config.toml
num_hidden_layers = 13
init = "uniform"
init_std_up = 0.02
init_std_down = 0.0
optimizer = "adamw"
beta2 = 0.99
decay_fraction = 1.0
doc_mask = true
MLP neurons of a small language model. Each row is named by its layer, matrix (up: input weights) and neuron, and shows model dimensions 32-287. Each number is 128 + 32 x the weight over its row's rms, rounded and kept within 0 to 255. Numbers have three digits each.
After each neuron's rows, "fires after" lists the tokens most often just before its 100 highest values on Wikipedia text that the model never trained on.

L8.up867:122136084114136087061145069198089124080064168142152157129110089090069099077067113181126142092081148166102104135160093094095189086157131141098152164201200151145121163119142162169177116097122196134141101136145139174085187094095166119156114156149109166108161126112176143070123109145081160079098142143135129138122112153126115132086091123120098126161143124116163121087164071088081145131061163077142128101103115145136116151158142167104149140131163111071142143135171129088101107111128140096121149120130152152186095111153102164103102077118126109082119131136178118095114154140182094186120135118191135082189154126115102165141149114112143138147158122137108139103121091120182111127109139141148072136160141059120087111125132158168132114179101154192154082194136104117164159189171096
fires after: " ", "–", ".", ",", " Nick"

L9.up1685:174111156159111110134163134148101130110124127146139120086104119162106154199128119085139133088138148122114136154101203188142088146093151132142084150118133130186117099145110140120135123058130153093180178162101175142140178128138166117137089102090126151140137139121082168135188185127131121151102102096138109171168143171127147100131135122163142078132130115107083106115054162140145130133126076147123183187173126187131099098145141132147087115184175127160090114111128100135080094096142091173140162177146132095153106137093087146138097133177105166092120170146131092122137139140193141090140168118162102149127106179140188100135126087155152081100182078046151146124129102135074108116147075139174073175135200186189136114136087133131147134169127073129108135119093156124133193088096130
fires after: " |", " =\n\n", ":", " .", " "

L8.up20:169154090174150139114128137075139179115130115069167140084130093128123115096109106176149157079118092138118167148126154117140118129098145159105101101180129073102108154160091156156118128078167159163121177202107157108157093120124104092101145133152109092134157107085098138113104149098107140106082156140105139106131090105075128146120182118150161088157152176030097094187106125168155104119168135137085104144115113148076123111131159126082126146129128140176069078147109082134119115114123091163092061201087095123084112167114125089156080127160079088143189082123142179169092084109143200086093079091135109125205169090163155139152103133110122090189160150078169069128124153137116171099174164146091176118091116088175162135074196139147090163120139128079084107089200117123149154097143144
fires after: " |", " was", " is", "3", " were", "1"

L8.up1986:123134145127187187105116112112126119147179110136207091119157072139178085118198154131101039105063161116134159145094124165143208124069158140119136106121133121112076102167099127065114087122104123203074161156128107085092100110116208190093165107139121131107113087141061079131073145147110143118129135160166160091116115113194157106110110085134090115118144173155115157168157124123115122124151181136127066116063157212143162160142163117067117122161170151104159060087095148114159149154077154091162182138135195091123092151132131185056135134118099109151165072145148087083139124066135103164083122171146098105205130163135113210121144097098145161144137127051145086139150138121192122138130076145167119140057122089111111141132172141123180088182151172152106153087178101142133107136130120
fires after: " ", " were"

L8.up1962:103169110166130136124061076142146115077158098098193110119141131148100171077100179103107095144170153135148085101175117118138168149154103151091126106158127135096100092100122176165153120101125046153059127116142137159132187067161127079105118140127188161140126211135096101129155158118128150109100152082161134098071130141091143123157088131135125103124105129135158137161114113103181162170137104148132156115080175114137122095122131124139099137165083101125117136133147124126147112084119102177125133182092159126072076167118144124167147126086126090116114099137125086108138102158131176130110091083142144136097130092109143127075169096124080124161128111135155102138141134180107059131168196172176108075149113117129191134155142058137089149139149092138163167159144079116135168146143115
fires after: " the", " early", " The"

L9.up688:145149109117151117088185158144104117095152139132167141084164093174152048110146145088174114134105181085124120161171117118159143145172150130156083106081095119145121168142113156084074115100123098163100104133100168138153189176111190149148076066247140137134140137163096111155141142107110105185160090120121218153057124187067115114160078091127124171101082105137124088166083153077093068158145133107121107115173173074112193048102174146137094146157153131097093146151108115150162120148136085099118106095136180088146055116092166193124140135166100140130155079125175117125181153132120121137192132086158120156112167122196181119091115133161143161123162152072132162132138153118104095106113148104155086142089176178132121107146116147187110113103096145167148120081148111159223194122128097
fires after: " |", " the", " with"

L8.up2031:131189122141142171097133086152149127110161106122102081141132113110226143170142154123101140097160167077110132119094139129133187166180132142145150186106155178163098142127095142140099082115077105129134108138128173151163115184112108065135143139108131111161072137170091042164141114144169100178113091084107137093165134191113104179140111149141092122183215140162191118127124123113102083103144092090128148161173164141130135078140147078129149106157099129136134136093149101125147186118146134091136101145146190113031119122107109135065136116163133156130079125160123149157133106125130156156073116143166120098114097097120162113112176137130108166138162143129161170150110113088117091080107205079132152108119147149116151148159097101111120138159162102125111133171131125101176141055133187
fires after: " ", " the", " a"

L8.up1901:144109063180163125152126100115105135105129119130122137159094099087144092107162158112097134166116154218119129131139129133073150156142095186077083129167077181203103145111075168156154122110083177125121105099095143166093247115085131130084150186143133075166135170149140119116163113097113135056138160168113098103131123092103075138082095111141114126164210131100195109118130108091092128109149127141106142191157112142141186141131105158117093129171106166117126042111123078069186104151152170149104111185132141169155168128085132149143094138079153082150125112117163105117139174168114131174106122168151124063130128118078100085106166118102126097128098110115120157117083141116128096113088176110142169103109161116108110119152099118173159155196141112171128089178143106173124170162144155
fires after: " ", ",", " |", "–", " June"

L8.up14:088133108140118162171104148143128130063112201117144127160098094090100134130127116158148044081079088161132111158127135083076173114136139145155127153128204147140134077117148131125097132165150125126107134128111081134121131098166155137147141102158121133118217151147106146134173120157132092137102124095202168103129139074170104114168167141140107056099146090093074177059188169100114086096131147146124146156149200117106148160176088132101133102127140118092143139150168144140122125142108100132074087122101131135158127063084143116127136052110134176134120086105125103082094134162150149140146149108098183134122113160109182116151088137131163162075104105143115148139144152134131065152079106144129081125147145096153091137168073187156170065146111139104156113137140083132190127118161140
fires after: " ", "–", " (", " \"", "mathrm", "\n"

L9.up1958:174112100163142091125103123124150092119170183092144119125131104099150161129154115144081152124137136174129119126124090167082170137081139155142154148122154047136150151100120167143194184139071159134166105135079147117109132164089128194101129116174161155120134138148150131094119168113092125125111139182142173120157054121101100146072124105086147119142157192118112205152100139108143112107176181097172101106093140136142176142116127052160133093144125149184155069126119122131150107096092112179156162135116111110184073141069154151155094134130119118118128133130132137096093107067159159140152116109100154108130140102159178115149113149143119126145122111130140083104088106133182116103137118089111132176146148091115058156105115183158095179135116075182140121070101093155150110179222175
fires after: " in", " |", " of", " (", " at"

L8.up1741:117152112171140132105153064128117108146157114117100110111166172105142109191165108171140123079170104167160131121087151110113148142141060123107083145142090105110117140105138157138156149113114134131133115143117111163122183136053136059119126189150150067196142073175125117177129159092121113063119117139135183068092122139174129084097065142103208163147090091107196120093128132161170129132125093088201141142167148144162156085100081077175073107184099134153155130122106114189108092146075120124150130166106116166143130085155143150099122036094134182141126143110131188143105140086093157135123109153069117100135164136096154194118160130137118122185121115129159137113168144143093096096061147160156155107095075107155144131151111089184058113130100124077173083153125143107159194110090149
fires after: " the", " one", " The", "The"

L9.up1801:112089134124132140140184117100149173116135190102136066129060131176120115102133118090090148151117093092166149170128159090155170141093121096089139133138063130108145141142143119110129131106112116138075129111115117091094195090139147161135213120151140096138147179114094115164146140128110062101123064068145182092087086106123158147128162065108111102102130134171159106168175104143183159113109153101170130106085073175102148137117187141036183151202096084161125145184074111117126129133169170141076146090108126094086144128167139153134120157085132158079177130086164195159092100143171105140137086159112113176075186170075136132116160114096125122134098166138108109100108139107164160152169121069132143080095151103132084133222087121087094139146064141076191142065174153145102142171093187
fires after: " |", "6", "5"

L8.up585:168166164141118138133107140124140097161151161127149124113084122115081134108178078168104135098122146127089100180168147083130170120131131171059104157112129078154123146125096150096151162133147102164105089094133159112116170132082099151132115103170114136109178120102134132165097104100083142132115124126153170133149115151102170099140091166108105090138138159154167114088140074189174179080148114139138120085126150164129143089068196150124143150140148173110097081095148189094179047140133145136169117146153094106139072153151133103124114199155119171118080067126112161127113142194163102173172123138137200115184147124177137088101142145101133165138162161075123131111121065146145082169124126161196178155119152051094121115098105177137148138178115151145171124165157123119182128144158179
fires after: " |", " of", " by", ":"

L9.up884:116117091184148142124120140097077097116171107098097141117150117110180109130116103129046161103130141136108115138059141107109206074071084105112149093118109126161102100135140143088118146114093073077119140128143109168085184151158149088114134114080101153113210098167120154163113112082043112156139159133141131113107064138139175113154072192142134143080135203102109097120147145143168118133197162108102191125150111085163118065128083136164085147174086173165077097071158161141134091138124183140130075139124115149135163099167117140083102053109159073108162164122142197125121127085132156095124124153118135142098148111171143150067176086167120131119178126114076174147116200131106146110145115092154128142178109089118070114137077097124153152159094139187095133159121172119117124126167129
fires after: ",", " the", " (", " one", "0"

L8.up294:138108063114125139154108176130174086084153135099154173142130106160109092161157128108132123116101087201092168121117151143096128125084120128148126114149186138094148051157112221117187150068096161098151175128082167115094106130136159119164110082176189102086137091134065186091129123131084160143139130147101160156153110125171126180118126090162122136105117141056082118150080146068087144108202124176099077119148123083144171159128156171106096168084087069168145070127111117152146126128098130079076130083168157106105068105107092112121081078087145106111132182113096124084121091074106117125110115106133122118139088073177137143134105130134150098151151107103149102181149164111119171080145161105093132133135126153064141064128143168144111165192202114106087087148106166148127143140143176
fires after: " is", " are", " was", " |", " were"

L9.up1514:122106101123142195136147160088097101081136111123114088155163079166085142123121068137130085112138086103090107145117080153179122088105085129131154164119167078074158111134201152115168157116147135178141182052132178134150101119124178133081091053176178165173155105127154138142159059088144111176140188110133143157162125089090100161129155163120070135193122140087135104133167163152186132106128123123143138126123148160113190079133127113119084144177124108141189120092159185090143092122106133106088084155100159137101054168125132093112171083124168150147135097183109145098093138130160135141103130151154141144115130162137166135165133136160135148114076182134130172097196152085139159059116155078198148148108155180066101097129068194100124143173160107078113141127093151111174090079187084
fires after: " in", " the", " of"

L8.up839:136075097112216145156139130173142161144150127082154171060115096126180078136149141157157159092129140209070163035101185157129117113149123128122103194098083091130135103126169149171159086102058100136157122120111139125051117087103171125120103124151193069100150157207113083110150099172111164152132154119195122126123140106224147134116121083113083158108160149124080162063114133090096129116126098108129124084110110133116097078127151088086171150172117152135113047082143136149158117107135114135082143086181122125109143134051071115095113073135110148139072075138109078093161075089118136168128117122098132168129105164112090116174074074150171112084172161113095151134110069131132112150147158185141076133176177181143170130144091088099154149132149178138119156117112146139140128087152108
fires after: " ", " ("

L9.up1873:093085132144120091114137112168133080084128138143122103105118107113189119116081087106141114177099078087120132122151142093107154123202107093139133114184159108151112131163106112110114110169110095106184126108091114151132116107144193173096162116161108118117124089178137154092158146149111132118113110140188166104071132205159151141141097150126141155128129135113116126101119174163119136139100155070062187198099200155119135109130084122133196116096116143129161122142118084181138135103119122134125111158110094184133084157143105160154118087160113147168132097102190161111129103115132179113137107164143081122123190129150112134139103152070169146083118078117127159116124098114122108151146091124131104115158114123141121087153048117139142114148082130163155092151071152118143100123087184
fires after: ".", "^{"

L8.up766:154142159158135090221131081085142177090092084084096151077116120114137125175196157142097105050087134164117162120114086176138148107172150145121107184133172159169113143073092172124096154139123106139176182126092108129088154147154140140134139094158122144140149140189074122114127137077152168143118123130110101093069079137146160122131109091144122095126119093143094186177135148161141160106084159094149158111134156133115105127146215171084154130114119108082179128100149124137153133101088127140120134100112159168149106157075157133115118138158112141129168060132134118151090084089194122111096137132153167174132135155114154112106110109063159127151057125047092120122106163042116112139052103096105101178170136159100163163132124093192089073073141121133131105112095094195156136137062121
fires after: " ", " and", ",", ".", ".\n\n"

L9.up152:103123175124135154092123148166117212119118117144137111111156117142174150181096069130133093124077097143150181135194160164131138095143154156093096136174121169127132136082176130141076111153114164081120154215112119133108111064175167122109110136105128117176118110156110113086151149085043165058149125119172166155127056199153156090135114132128127082112103147102112150104149132072054107091123130119115117199107106140147138136122139111120159099174158129147170105112104074153135121117113124150126138206150098182145098116185123171132106121167093112126162080102187157102144096159166140137143139129113146111123084130110128110108110154102153124147145110061109144109152096166186116144069101157073090162115119125090143078150134135171080051124121176130119118093126117118116161131125126
fires after: " ", " |", ".", " ("

L8.up1825:176131124178128105144048099164135083121123110117152188105120077166108152126156200089120102166087108095126140116068153088181176118168178194132160186084109144130118134069100135088062090106149108179144164157127141149151114093162163147085165076166133093101121143080080086139129120175093159176051083125140169115141134149101100137118077043109089072110157116084120107166108146062096125146100099088079112147088172144150142095124131103175161160100120088128088134191128130101153134201155179213123167203124137112090070156182187183118119144090081147082146132166118125071134153156085065089108126173139101170179098093147157170105190145091157185156137135098119142152146150121137149133164160144122133145152116185104186141158118146138145138148118205157115097138147078146142158089180171
fires after: " for", " World", " of", " on", " to", " from"

L8.up1921:155147134127173063090154113120155181085115188154164125074133075194156140126157106070147115130124129172130174127115170167136144155093121125093167101098160124131062141102098210137110166112111209145168139140110163148126139145065092141105132097170123092066139134182134104165098133201106168116116089164093171107112123179160094181107126101146139170126129165116181099111084112159076143150125097154105100120123098129127138162084150146108157153161073123108133102159074156147142122133085129118091101095167175109111126228125126109186099168098118117129113120127146146131176129149140196137129106084136154115154057157188124124110084140118104138116131084100177157125161045091080125153137190146158110101129195080118098104147151185099130148187118095128135150084155126201131182115193151
fires after: " |", " +", " −", " Center"

L9.up1827:093089103196125141136104098121136067127116089133133148127107173118165151126196056138078099120121143134158141117128140134159153092078093192136096134192143118144065152116123105050158143134113125164125157042095159142127126103092112156138129074149135120087077159137107114123108089131097189110082097194141180081182069101120126143178070124144087161112098094146167121160104177162198139090146063078107134136140151126158179152166158152169076109146189176149093114102079124098101121168106098156137081159126155162127160172115148125063137155182099183122138083142140159056127091116119131116135160134084116143161106161199170097130144087123171140132179188140110112113105135162133129104107154124116142126147148082125132129066135108124146117175168207087183107119125073123130115105143127
fires after: " the", " The", " and"

L9.up1151:104163170158135155146197182160117150126163165129151103129093127143150107143158092169098088179129139132113169120102136114136103113151086118150117139189131161161097194140122148151139120124081089111145102087093100133149122080147152102166143099157145169139173141118084114058154172136064104120174095055156159151092097156140171114140114108110158098155160101088145081102093119121135076082198151097159186071102122133156154055102118179105116110123165135141075071150135154183130105141083096136111089081113123185111096157111099120166159106150137110072108169150057149133093100130165167084117162081076137133192164095114192118132124114120122122080146088143195130097075181153095116095142154141118129128177118107134157098114117052152123149097090090174128122184079150127153173088146148
fires after: ",", " was", " a", " is", " and", " the"

L9.up2000:109128139140142068149138126066113152096096087137160097166121162160091123089091155118084165110172143142144085100095161116102153140114121118162052094138087164152088143141106130126173173141083069155163104111124141090154189141153077127100106120074156123089151110144128131155125181089099069152069081148119160088136132159166104124129094146130114156125142125128159152053110105118101092129169118108137176111171137146139076077107199086193143110113123086134087133102111095078117141099086128178101079158101178166104146170134107074136100136129081173118136159130129197151165113149189092124151137120100104136111138163134173112183115095069115113147172131169160185089084138155189121142097251090159091208113116139121163143106137101131167109091080125121153079124174119174091149127160130
fires after: " the", " |"

L8.up987:135074137158173136136047140084102130151110110140175117190109116131109157132164127165116077117056112089153115111083187126174143118070079146120098109167156139090151113167125091060119118089095146103130120140140163141126115133090148090131156117053102112106097076103129071173079132114127176115134149085146199123068092104094140169162119104084088092179122099114139151135113118165150132140140082081134128132178105110075133142155147074117076095201094094163105187136100143135161163111088190123130160143138094125138171159132183124087105119116115224106180107218116135140095134128124109134109148134113146141120166102142151139141142151084174136136101121088108176131079120162195114089112145112084149147169131149098169147155136107096067094093136113179124141148109142102100170142130179
fires after: " the", " ", " The", " and", "The", " of"

L8.up312:127105203127175115102128077084083117110097152084163105135132187186124104144181152168086170057147119106131121158146151083121113120081135132137185111116154116106119103082118104090168127085119119112144125132112137024126198146090108127121156169131108112066191181118113139112138107161144151107139156104084102147112112160171084121158120085111128096160139167122183103088121116196177182088196140136128132147129124123101107125125144130109159149141089099131115098160117128140175128113111127142137077118150125136170071122173141080174072086134124075150148114134114153092081108149150130133139111150096139150128114152130110125125115121114116117160100065115112143141156075096112130121115128083104155093171129104077085149128061149136089130122174108107109081137133118128117197136112171
fires after: ".", ":", ",", ".,"

L8.up1481:123154139166072161140135114175178087135114095201199154098160162152106130153163125091124100080104109148111108150102149128168071139099119131192123142099170186125124118141133146079115114140098153102139125149144139116127150080086097127136136103127098144109175108072146118130118122128152137119146164146192101093148100168203102126101132087110063142126159159130141118063082108146142154152175093095127040109149115172117088124118128194088152125137124162143068147050164144151140179106119126116096101087159104129144109164094141094139114165161089129158108118144155182118124154136134107177151124145150200141167023131156095089140137119112119131115131089063140116125158124136136123174112125117181064116179159072123107127117153126148233099209107096107204217137178098109135134104157188
fires after: " |", "°W", " for", ":", ",", ";"

L9.up1974:112138121143192158141170111148150148115082124130132137110135098091123118135170149105118068136111184145156149160160146127177109181135120140065109114110081141133118091115116151059125091151120112113165115138123131097179196103132148067171171156176099091117134140128104145176084148129115141121165124169124156124117146156145123085163091152156139109134111138152124123100152134148143158092077115151134173153100148119115119105133178153098141105193174068041146139162117075133161102079091091092122184134123132142123144157128067160072119151185146111165110130133130147118100194173120130211103132129101113066144134123100153153146108088132154133142072098054183146111143038134186100162078134147169144106122207094101100081217139099066129098147169121190103152149170140102112131135170113
fires after: ".", ",", " but", " |", " and"

L9.up789:096067125154118156084096130129129179159176105182173135102172149115171176132195160113072106147134093159169159087120113191147133140142173167114117126115123097081064156149143181118099097149177211122141131090146108120110207164114124078106089118124103132098182083193155153102144161164147142075108110058165142121128184116124169088147159163110155172170166140148153056113131128122128143156204139086133123157113121104216157098118116108093164111091090089154151077119129172169144100116098052083153130163155120082151148079128081123155143099098172205090145061122119141132134170155117095171126182055129088093135157115139184138152124139146178144100102117116123165114111160128107112155128140076107107206124227101111164113151149105099138163075100159109138106136174067093124059100151138
fires after: " the", ";", " \"", " ("

L9.up1603:143149126097165062103191095171102137138190177130152049098053115138158108147125135139084110146107108066053112142203129111120193125141078142091090117131145142109126104104124120146104173157103178168162128124125158168151182098123110130111121139121160112139122082172185108125134168113125140131131157070110164097108160150112139113129135170131135105186079184131070125146087135138059105168132144165095117114179178121154169130141150144124139103099096090165098182178150091190154102149140066075110120088067180138120113113080175113174077147125208083169132073159184136169169138153137151158130139147164078104157090089172136125121100123170108159139093128080088150159161128139128114127178094079102136112136154125082117145092121146124102095136118169103163084142038083106098123152128135
fires after: "20", "–", " |", "19", "-"

L8.up359:101086134138126159124095151112091080127113185193125132128104143112115166114104116108101135101102086112121152143129102106131170127142126108070124079129117139054134114136085134184120153126127096093105164147128173139152105092153143111085166083211154107114103154155128126125090130093134145065074151107123086076137168089148142161157124186105135127096079132103102189134171217110111102117139137112145119079161195194146129121127096075125139135139118086115158109183071190144140106187122178155066139090092141124145117119173099157166099122091136119122098151183098152094130152068118098108179146212097176154080216120111070119162160125132145144142104150142149127125106082129157117158159131103147066140101188084080182127137135140086112139143127115122147138116092110143127110164088150
fires after: " ", " (", " $"

L8.up1068:148099123126113127145139139148093184195061110118179112085137185109162148126109111204173094117092086188141103068119140104169124170181132122147175162115148176157132160086093140087099088128071102138087106110124099153132171170144107114112108179128109102087170096143086092107091112124130151136120202133135134119153080109120157117159093080101094098054112113135136129068068141118047122128111149110140118104062218136146170128073107140128133144134108082166138101045107126114158125153146176133118162102124124129150137130117146147149131162148077144123162142075127137106131114134060154118098161167126135110132101087174134085138092117144117179089110163078107163115135063150163156122087099183111124102078174106075102115148127087128164151186094141161108140179127128119187117095207150
fires after: " ", ","

L8.up865:107087079099140112086022177124151142183155093102107155095168150109178178157172109138100076162126119154134091176074079133083128127062120132159134168129135153159080105145154102015182127187133117146158078165152097158132138086154161111107070101133148114119125055197149136093123125111085113105130163179140155200144103086110118146105138139124168145091148143117118195125170135112120150127079122192114097155167135127076150126141178065090143095206105090128146162076135113176107184108104151178116166114130180119145100064162137115114081120102096170098103044136150095047117111120116165155164105091161128180171131126154143159106136108124147134194143177129138200120078170149154082154147089117121102126123081146184111139111164173086119141179185156124098099133082105099183183111154150
fires after: " ", "18", "-", "19", " about", " ("

L8.up1719:112094106120108137169065126137093141068185147135122142149087158121170145137124198164088181095104114079064104102128097131184178142119111089084100144108102200138124058096113127143119090081078120092101096086127160214118158131125114107125153104144087129136079092174131114146131152100146175086128138138181121109142161108134122129163111111152149133114139122121176048120115117096141088142113122097115154135116108180214213109147114148158118158098073178161138107170123146121129127190085135119156147166160075168132104134118139128123138091099131129055177136134135095153086123099112135130115114197072165149130125108141088215078128117125104186180175147092147120140168155136093159177185199090118068170114129152107077122151117122122132125135110125164101136212095143106205157154153183
fires after: " the", "20", "The", " ", " The", "'s"

L8.up1699:135133046189105086128126052092159104114116099123151060102076125146118107116207130206140106118086087123070075100105185117110169134139085203111131195127115110138072134121092102110139143105148165142127100195061194122135148129125175088099089152202150119148122154130131157135147179046176100121079111148145156101155112160122097113114086111177168143111098079145133166124088122101162078100166151130155213066164191075141148120107161150154086104130085143120156166166217110145107055112118163142119137179113132182162088160121147157116108157140139123126171079131090160101128166147088184093122108121140107121129141126156119165139115118163111147116159196157144074147128107126170105122084177117085125152112190083122092081154095149126138130143110182093159120101115139108110113180170085
fires after: " the", " The", " and"

L8.up1543:050139152145084156135111145128078179103121129118183055117147165152153137107157055147093107119122123123122106109106116125141163116071185172145149141148157161097084146087106139138082124150083073155190123126052137142125108092170195129132138103143103132155111064136116150133139127159084109091129141157139117140082158186118135166072124089147119126119147121105135118172090128166135129083145136079084123096141147150069116105120157158100097192154106147095123118109168137104132103117088087105105112138148160138141095181192101116102184075137073144126166185148136130127061109111143169146193153139146086099191170112114162133102097133130107163125130130096126164116151159110156130109155164126140144136106171217099068080126153149195111162161101140117114153099123024105119139137141105
fires after: " and", " the", " ", " to", " with"

L9.up1696:150095109096105125179077086091107137181138153141091079131090156157165219172180107174106164146104142171139123155160115090117140118178155132146104093119085158166153133105108146088086067149127115133135153162135093087139094089109120169083156125163085070154127146160123086144128120131082105125117129105111124128119101103141074163113106125118191099093119174154134162104116128144162141081094147099074171176113151117161142131146161167133134084138167095160208135155154154175137135158083110127156151095145160139080067079144117161168105164095111173112098162164130136164181122142094176147132062179068206088138159099183183102122086103124114145175176153105143078126121106152120117189093122149123144165124183052169113172100138170071104153121092112162138146122131108162077131203114168
fires after: " "

L8.up382:098084118072070125119094106176092101131096061140102114139107098179198109146136180147102090178097195120156117168122126177096153145061133171109064163139114210111063120150143173081048082140131158129106072100128198092097129094134164110150098094190142142139152179132172175086150100114137099155083105115187136150097096180112165157106120139116096109162199167101194145121126150139120150179130133164117143128157164070148146142147158111178106097189131131136124141132200124123149118122111139157123142142171133154160111159153136160137067153118079137103164069144137199065171116059080141101109107170097152155123106178136131086140169129178132147109149096114146156088165134126168100119115159115159124143131174120166086119169119105152131133141168123202121122184195134126146183152167114
fires after: " the", " a", ".S", "."

L8.up722:168072137200166087135157180105164162093117095063075108120109113147137168160111108132064134107156184242096119043067161145134135180103085169089147172133142150102120100094127174164063145168101117084111095075146177079128171111162104101106147142109131128144139102140164073117093157110129161104122160075109111147146136188150129122091155131160114173154200128135143087128108104094133124125160138168124112184136104101134185165125143036110162088130118124174121163108095128116134141127124072131118166186161124139104119101079085117130054059141154056148130127157117108088107126092141121086073090137093078120157112131086159127124149149180185134169117138116151107136061141103114170118096198135113098107141117172034088118110147120089093145129181103143106088094128136145121065098183198
fires after: " ", "4", "3", " (", "1", "28"

L8.up1404:094138137139148131126088116137147067110145119130113090139146157170096194144124167131131105087185145138109141128125128106119182128119105130154165185110115140124102119114105160101133076101101129168103083100133081176126150094127161109105090098186131097175124157200181056059176122148123124095073101092098150115112160092096124134089084137116151094141156159140191139092130121112128135132136126125128186183142081066104119127038114108116096144140078133089074135123139127194195163120156144128139098145162181096120176103146109124127129150121131192075169106192158118159127126067132082079035131146144153106104155152119131115140136134118119134162134148158127121187118068109154133111060230096129152143084151163117133183104085143065119086168170109135147155119096071108087104117148182
fires after: " ", " the", "19", "20", " early"

L9.up1775:121088149088106100111121134066149164103129126069124064094127117084143128159126098107133082115077170091143102134126137112157163123132125161164106095084154135099145097099139121117107133140136166197100096084137133139170146180119082148146092057106126067150150146164123130180173167091096074100093129108120131176136090123100150158104150183165096158113188093171148170116150157132132084179149123157203129141127144186106131058117194125126200107130145058102129161087193093092182153071108125115111216164122136078126088162126149128123162060143120096124128139149166142096135078114183140115155141179165076153126152117140143163174097143111129094137062147125147081156074120150180132112161121119158122092174128142114133157131142151128092131089127191164149136145119149124120090170134167
fires after: " |", "-", ",", ";", "|", ":"

L8.up2029:155108120172098102184116118120094120105105139121122130126122140144154122133186162140105107163120172210129133102161113087151145133157073130131106103133154141143144080121115094117191138158156035088136163153078112102117147135125109187097141126090079120183108160107114171186164086061116175122168124141134120157185104147114101127129119140101143169121178106084148122119143148116112120145092154202116151104100171146134113154107090151039119118186140129087153090127143130112128141158133135090165145139137093088126136095157103108151053083160148104137121070181149074091087156104147141148058111149160089153165126148129132138131153063137173090206089160088132124094152167092159107161150137107108091176137078105108129151141048072174129097160162139153127072145119162203133115168081118
fires after: ".", "′", ",", "00"

L9.up790:150142060142143067086117113088134097131105131192130085121161125178184112101108131198127121112118152141049163145107161159088169114031089062074080072174097113152111106111089121107111140134150164102156083127178132110115148109163131139125155077110152130090119118170096122093108142106149072082123130123092121108166144155109153144127109099092109114151110137143127098130088117102150106120094144178071152179200120091162171104168177200156099172161184130130092068105122118154097105105137121167147116106103194154173158092124115106152108158147145136117113129134111136159146149100148111110128071147115131157176149171127128098118073157049098091153089116104101199153137145121135122072140130104105080143105135131093098114112067140050101128099133110092171103123142124161115126108129164
fires after: ".", ",", " with", " Preceded"

L8.up617:120096125093152175174117173144100059157170152124147103166163138130142159128166164162053114076106115172118062151061118167120111099139140175147075151158084144114160114121145145066175120159119026169090089139122201037123056087141144107080139078158159130119116105147083100085175120138146127108134116157192140095110131082165072119143155126112157146183151200120148107121100114086121135098127143115106153147123113098094187143174090183141150143148153102099132088149183143154137074073102167138176138117116115148101071111082097179151099134118100153084151101174139154106104162111073162085129127171151079068137208119117147163108164138099173124158061145130109099171138135141183108133124112125112144132125100159125131116125161101119149080138168239155129128109138079119122131135185126
fires after: " the", " ", " to"

L9.up700:167146120167156120128150098120106179147083141100138096096122171161172123137112168140166141102115187100202056111124162152157096131106082194093122113090171131107112118187141081141126074113132175163074144133119092107120181117116067100114132101114126172111180149114148118145093086138168130147034111163155132065148139116128119149154161096136080092170123128164156127119117123153150069203155150121153090209137087141140119091128120165156180131131185106084171105153094141171125144152087156058160125132105101153192144120145139131119136108150164111179114070089017155100116094133193103110098158130069102189157164136116116149117098098112127148103116091139159123102152103159131179139109137052116089123098130178101102177099156128106146122090073122153182117120131057121101150135147101
fires after: " ", " of", " +", " Senate"